MLP neurons of a small language model. Each row is named by its layer, matrix (up: input weights) and neuron, and shows model dimensions 80-175. Each number is 128 + 32 x the weight over its row's rms, rounded and kept within 0 to 255.
After each neuron's rows, "fires on" lists the tokens most often at its 100 highest values on Wikipedia text that the model never trained on.

L5.up211 [130 147 119 109  68 199 126 149  89 120 147  76 115 120  82 127 123 116 118 152 102 103 118 130 153 152 194 134  87 143 120 117  80 120 203 154 111 129 121 143 124  85 179  94 145 143 106 126 121 167 122 138 131 161 160  97  99 132 109 100 143 125 133 105 126  77 116  96  94  86  16 157  76 159 114 142 144 155 108 154  71 131 130  99  75 122 174 132 110 133 137 145 163 138 171 141]
fires on: "le", "20", "19", "al", "ing", "ound"

L4.up547 [122 112 127 139  85 118 140 111 103 154  94 145 142 158 148 114 141 140 180 142 117  82 165 151 136 150 150 111  88 178 113  86 171 135 200  67 138 131 220  90 116 136 105 157 152 153 100 179  33 144 134  92  77 122 156 102 126 130 131 124 153 111 179 120 127 103 127 155 113  82 111 128 147 118 162 125 161 136 149 149  61 138 133  93 118 131 124 157 108  60 137 210 129 111 149 172]
fires on: " such", "ah", " also", "id", "ch"

L3.up184 [196  88 114 135 154  89 168 112 108  87 108 136 113  42 156  97 128 122 149  82  67 129 155 139 122 134 104 124  74 137 101  92 122 143 154 128 119 116 186 151 167 119 122 143  96 170 152  86  68 147 119 147 190 183 133 119  96 164 105  97  94 125 173  46 102 122 153  88 117 114 194 143 133  95 150 139 135 160 134 159 125 162 110 122 139 148 174 164  89 135 139 128 177 109 128  99]
fires on: ":", " by", "-", " as"

L7.up517 [125  77 101 132 114  87 106 146 157 104 203  79 163 121 141 145 180  76 161  91  88 129 206 142  67 141 167 116 107 143  97  99 103  72 166  97 121 125 103 100  90 151  90 126 131  81 113 166  71 120 134  97 100 138 163  93 181 142 132 123 184 165  84 112 120 119 104  97  95  87 115 158 150 104 149 120 101 127 142 135 128 197 127 145 121 147  63 132 140 205 129 144 137 163 108 127]
fires on: "-", "yl", "g", " ", " \"", "r"

L2.up104 [109 105 153 139 106 187  73  98  93  97 117 101  76  96 164 191  86 127 133 116 104 115 121 140 121 110 161  96 135 157  44 122 145 143 120 143 111 181 115 122 161 104 183 115 125 126  96 165 100 126 166 151 104 150 149 111 140 148 152  77 124 178 141 134 140 119 128 142 136 167  58 146 118  87 104 121 123 166 122 131  35  88  99 119 110 129 112 127 104 111 115 108 166 166 169 110]
fires on: "al", "u", "ed", "ing", "il", "ight"

L3.up141 [126 115  92 124 108 117 191  95 131 162 146 111  97 109 157  73 173 107 139 170 138 166 114 173 117 208 164 154 116 141  76  93 166 131 182 156  70 112 147 134 173 164 181 121  93 153 130  80 103  92 120 158 150 133 163  69 142 110 120 168 145 111 155 164 121 101 160  72  36 181 106 147 103 147  70 145 155 108  76  99 139  83 140  65  98 148 151 166 138 145 142 160 155 169 194 180]
fires on: "ed", "le", " tw", "en", "ide", "ched"

L7.up113 [134 108  99 133 111 220  87 109  97  72 167 187  25  88 107 122 108 122 160 152 161 143 108 160 140 159 159  78 124 160 127 111  97 107 135 128 111 140  62 117 210 143 189  61 105 134 125 113 137 131 162 127 107 175 119 144 171 119 156  92 153 125 105 135 136 121 127 120 209 112  92 160  61 140 167  89 128 179 141 168 146 159 127  98 154 135  77 140  81 124 102 183 136 162 117 103]
fires on: "ing", " came", " moved", " 3", "ed", " 8"

L5.up747 [ 63  63 144 162 146  86 197 132  83 115 139  62 105 104 116  90 123 170 174 120 110 128 183 119 139 127 138 109 134 111  96 146 155 158 145 123  69 154 150 167 159 144 108 182 109 202 103  77 157 104 140  94 222 166 158 121 157 135 105 102 125  93 189 150 112 109 129 113 191 145  72  85 116 123  99  69  74 175 119 101 112 158  45 120  92 141 165  95 113 152 177 181 142 117 103 119]
fires on: "|", "\n", "="

L3.up87 [162 122 137 114 156 170  96 144 173 141 123 151  49 105 123 100 154 101 132  95 164 152  89 121  86 165 108 140 149 120 134 106 140  76 134  85 118 205 157 117  83  88 116 136 136 145  46 141 157 100  46 179 124 129  98 142 130 116 165 117 140 144 107 150 114 160 171  97  61 103 129 146 123 120 126 178 117 101 138 138 144 155 113 135 138 108 108 186 127  84 115 183 129 120 149 139]
fires on: "ide", "iss", "ice", "ance", "ity", " Assembly"

L2.up294 [ 79 140 130 152 116 171 104 113  70 156 170 134  88 115 152 134 140  93 146 131  73  87 157 133  99 156 160 126  82 145  77 105 112 184 134 139 100  74 139 199 109 172  54 128 110 121 108  67 107 153 135 136 152 163 157  99  96 147  89 131 166 179 163 152 119 119 172 139 132  96 129 143 117 101 116 151  78  97 168 142  96 115 173 146 126 142 119 125 125 141 185 182 182 173 150 175]
fires on: "-", "–19", "–18", "-19", ".2", ".3"

L3.up73 [124 138 113 102 179 165 175  99 116  94 197 109 128 133  80 114 107 169 135  83  87  83 153 185 163 178 167  86 124 124 135  95 100 141 156  73 136 100 130 110 140 112 186 151 137 127 115  97 157 160 172  79 151 122 122 160 105  89 204 118 186 137 128 101  77 124 163 108  79  79  48 154 134 137 208 145 116 171 142 108  93 138 137 141  50 139  84 136  89 120  82 143  93 165 143 153]
fires on: "-", "un", "m", " Har", "n", "ad"

L7.up423 [ 88 123 168 147 174 172 134 154 127  91 115 170 123  98 127 109  86 106 173 160 122  84 120 145  60 132 144 143 124 114 102  83 158 199 155  56 127 171 153 104 130  97  69 125 136 152  83 115 115 179 112 146 159 146 109 152  96 115  99 131 195 193 141  49 110  72 174  83 175 141 131 166 130 117 114  94 157 146 133 145 144 140 133 130  93 178  72 131  95  44 124 132 109 144 124 165]
fires on: "\n", ".", " career=="

L2.up652 [ 92  60  87 111 161 110 118 163 109 118 127 109  89 113 176 127  78  92 130 108 118 157 142 161 109  97 158 116 109 143 112 119 112 188 111 108 114 129 153 112 137 197 120 179 170 117  88 118  61 178 155  75 125 204  86  87 140  90 105 133 117 172 125  66 117 129 142  58 149 126 132 115 134 110 219 179  63 170 138 155  69 155 114 171  60 151 101 181 126 113 105 183 121 125 165 135]
fires on: "ell", "ain", "c", "ist", "um", "on"

L4.up16 [135 108 146 179 139 130 120 121  87 169 205 126 161 130 143 124 119  92 158 189 131  78 188 174 158 149 138 114 158 147  87 128 124 124 109 121 127  86 109 122 125 182 117 167 131  80 130 180  95 160  98  83 106 124  68  78 151  49 130 176 118 152 175  53 116  76 114 136 169 104 161 161 150  60 136  65  38 163 150 164  93 126 107 172  94  74 132 165 159 113 191 108 107 191  92 130]
fires on: "on", "ell", " fl", "ill", "ec"

L2.up727 [ 82 149  96 143 166 139  65 137 134 137 100 128 107  50 113  73 151 142 125 125 129 106 151 112 108 123  91 156 149 131 166 129 116 129  99  95 154 214 134 165 157 144 197 165 128 176  85  63 102 111 159 112  93 151 160 103 102 150  78 126 128 152 167  70 110  92 163 128  80 133 114 124 134  59 147  98  97  92 120 180 121  95 152 106  75  87 177 112 156 117 110 155 130  71 128 130]
fires on: "al", "er", "ative", "ar", "ences", "ery"

L4.up749 [ 86 105 116  54 145 122 135 141  77 129 202 157 106 118 125  97 127 105 165 105  98 140 181 147 150 116 164 113 108 124 106  55 141 138 186 108 107  92 153 150 166 191  91 131 156 175 154 136 125 155 102  94 173 162 123 135  59 119  86 125 115 168 123 111 120 128 163 139 148  55 141 131 109 109 158 157 167 129 173 172  53 138 124  82 151 178 152 147  92  74  72 157 155 129 170 153]
fires on: " \"", "=", "-"

L2.up596 [ 85 134  49 143 148 121  96 158  76 147 138 101 153 141 157 134 138 157 119 149  98  83 121 120  63 150 154 133  67 137 129 116 119 144 146  73 138 125 139 165 191 136 114 164  96 212 167 153 131  89  43 143 151 110 161 132  75 106 114 173 175  79 118 110 192  80 163 158 168 123  60 136 168 101 110 174 125 132 132 111 128 106 151  65 144 109  78 108 117 171 179 122 145 108 134  88]
fires on: " an", " Chief", "ru", "unt", "ame"

L7.up611 [ 42 106 109 126 156 142 186 163 129  99  64 183  77 112 140 132 146 106 181 111  89  66 134 122  68 163 161 112  62 152  60 145 149 113 147  57  90  92 129 149 118 168 123 176 131 144 144 104 147 105  75 114 133 148 107 101  71 100 115  93 136 197 105 119 142 144 187 155 127 172 112 145 169 133 155 155 164 167  72 121 162 126 167 127 115 132 122 104  93  73  64 122 139  73 143 158]
fires on: "\n", "um", "'", "s", ".", "ae"

L3.up567 [142 126 128 158 135 136 123 136 120 142 124 147 124 114 140 131  82 146 151 124 103 122 208 179 133 220 157  58 116 120 110  85 129 201 147  76 108 100  95 106 166 171 140 128 114 110  58  66 133 145  62  75 152 119 134 121 127 142 118 100 198 135 128 138 137 131 164  31 137 141  62 100 134 118 121 145  86 140 122 160 109 150  65  91  94 149  85 105  81 182 123 129 118 214 116 139]
fires on: "f", "ic", "n", "-", "ater"

L3.up580 [ 47  91 153 120 112 140 133 116 141 132 165 153  92 106 147 109 177 115  98 135 117 126 219  95 145 176 169 142 109 135  44 124 139 103 128 121 123 136 158 134  75 143 101 159 111 125  89 101 102 114 136 141 159  92 147 106 145 105 103 151 203 135 138 149  81 187 155 152 143 110 168 199 149 118  92 155 121 156 123 138 104 169 147 106 172 139 136 119  68 163 170 190 173 151 117 131]
fires on: "-", "yl", "ound", "ous", "/", "y"

L3.up14 [143 181 112  93  88 180 136 156 104 145 145 127 135  70  95 115 152  78 184 100  95 145 119 106 104 150 158  93 118 146 159  88 124 178 126 151 127  98 142  91 179 189  75 168 122 122 112  59  67 110  90  99 112 131  89 111  73 145 154  91  90 123 150 138 110 119 161 111 162  80  72 153 131  82 132 122 124 140 150 153 137 132 142 130 100 183 157 127  96  79 129 132 102 149 193 134]
fires on: "-", "or", "od", "o", "re"

L4.up323 [ 74 105 107 106  95 133 166 141 110  96  82  68 107 147 143 141 151 116 157 149  87 108 107 139 168 122 140 141 105 131 123  79 170 143 180 114  97 144 147 136 177 123  97 204 125 152 128 119 144  89 105  89 255 120  95 113 118 155 129 100 150 152 159  77 112 113 172 152 133  99 180 158 143 139 130 102 106 128 153 125 135 160 136 108  86 157 108 112 127 160 137 150 105 105 117 147]
fires on: " November", "7", " August", "\n", " October", "9"

L4.up179 [145 137 114  63  96 144 127 114  87  98 102 130 112  91 160 102 161 123  98 156  77 111 148 155 161 105 125 122 105 150  47 117 112 128 154 171  91 181 128 146 140 106 147  95 145 140 120 105 147  61 163 122 153 145 101 129 159 143 152 121 134 155 188  78 157 112 128  62  95 134 138 148 109 141  95  99 110 137  35 145 122 161 141 132 107 117 122 155 125 143 153 130 100 144 175 142]
fires on: "ing", " of", "ou", "ies"

L2.up402 [ 46 125  88 143 129 146 137 104 121 173 115  50 110 116 113  87 120 111 129 111  89 100 118 161  91 165 133 110 112 136  88  95  65 138 128 101  81 177 227 165 133 164 182 105 133 142 119  83 123  98 145 143 106 185 138 105 131 156 128 133 171  73 127 117 143  87 162 128 136 145  96 122 127  81 127 140 143 184  66 159  86 152 136 115  62 145 105 142 144 119 144 172 136 114 174 194]
fires on: "en", "ear", "ed", "re"

L5.up725 [134 125  95 163 113 146 150 106 112  89 112 108  92 135 143  68 135 150 186 149 135 110 104 161 131 198 141 166  89 184 128 146 109 162  97 103 110 181 113 155 143  98 103 158 100 140 107 135 135  70  68 135 135 124  73 161 109 144 186 120 166 135 162  92 104 116 162 146 194 116 103 107 127 162 105  74 152  97 141 132 137 166 138  74  40 175 154 160 124 161 130 123 143 200  97 106]
fires on: " 0", "===", " A;"

L5.up51 [159 148 174 155 154 204 134 135 121  48 116 131  80  88 120  84 138 100 173 138  94 158 121 120 194 172 180 114 101 184 100 150 142 122  75 128 134 144 115 122 167 126 115 172 111  90 132 173 182 125  90 131  93 113 116 133  65 164 120 110 124 132 115 149 159  87 130 131  86 171 108 128  71 158 130 112 137 134 146 155  95 153 143 186  98 156 138  74 130  87 130 126 122 174 128 126]
fires on: "===", "==", " 12", " =", " 10", " 11"

L3.up25 [112 125  86 150 108 144  86 142 165 142 128  77 154  96 142  90 117 119 131 104 126 158 157 101 154 123 120  71 133 152  79 129 108 168 176 113  91  98 119 154 110 162  81 158 143  86 129 165 118 120 125 138 167 122 135 132 151 144 174 162  76 196 134 168 161 115  86 111  78 136  45 119 158 102 123 146 115 102 131 145 158 107 125 107 131 140 149 179 155 232 126  74 109 170 160 148]
fires on: "h", "oph", "on", "iv", "yn"

L2.up66 [ 94  94 143 101 189 172 144 113  61 109 120 113 110 162 148 176 143 165 173  79  92 125 105 190 121 212 170 106 178 113 129 162 120 125 181 172  87 151 156 131 123 203 106 177 148  90 101 137 180 136 171 104 143 182 153 135 112 145  73 116 182  64  40  87  70 116 161 101 199 138 125 105  78  91 139 124 150 143 132 178 137 138  93 104 155  96 105 144 142 181 148 134 103  72 131 133]
fires on: "ain", " fin", "ann", "alleng", "inc"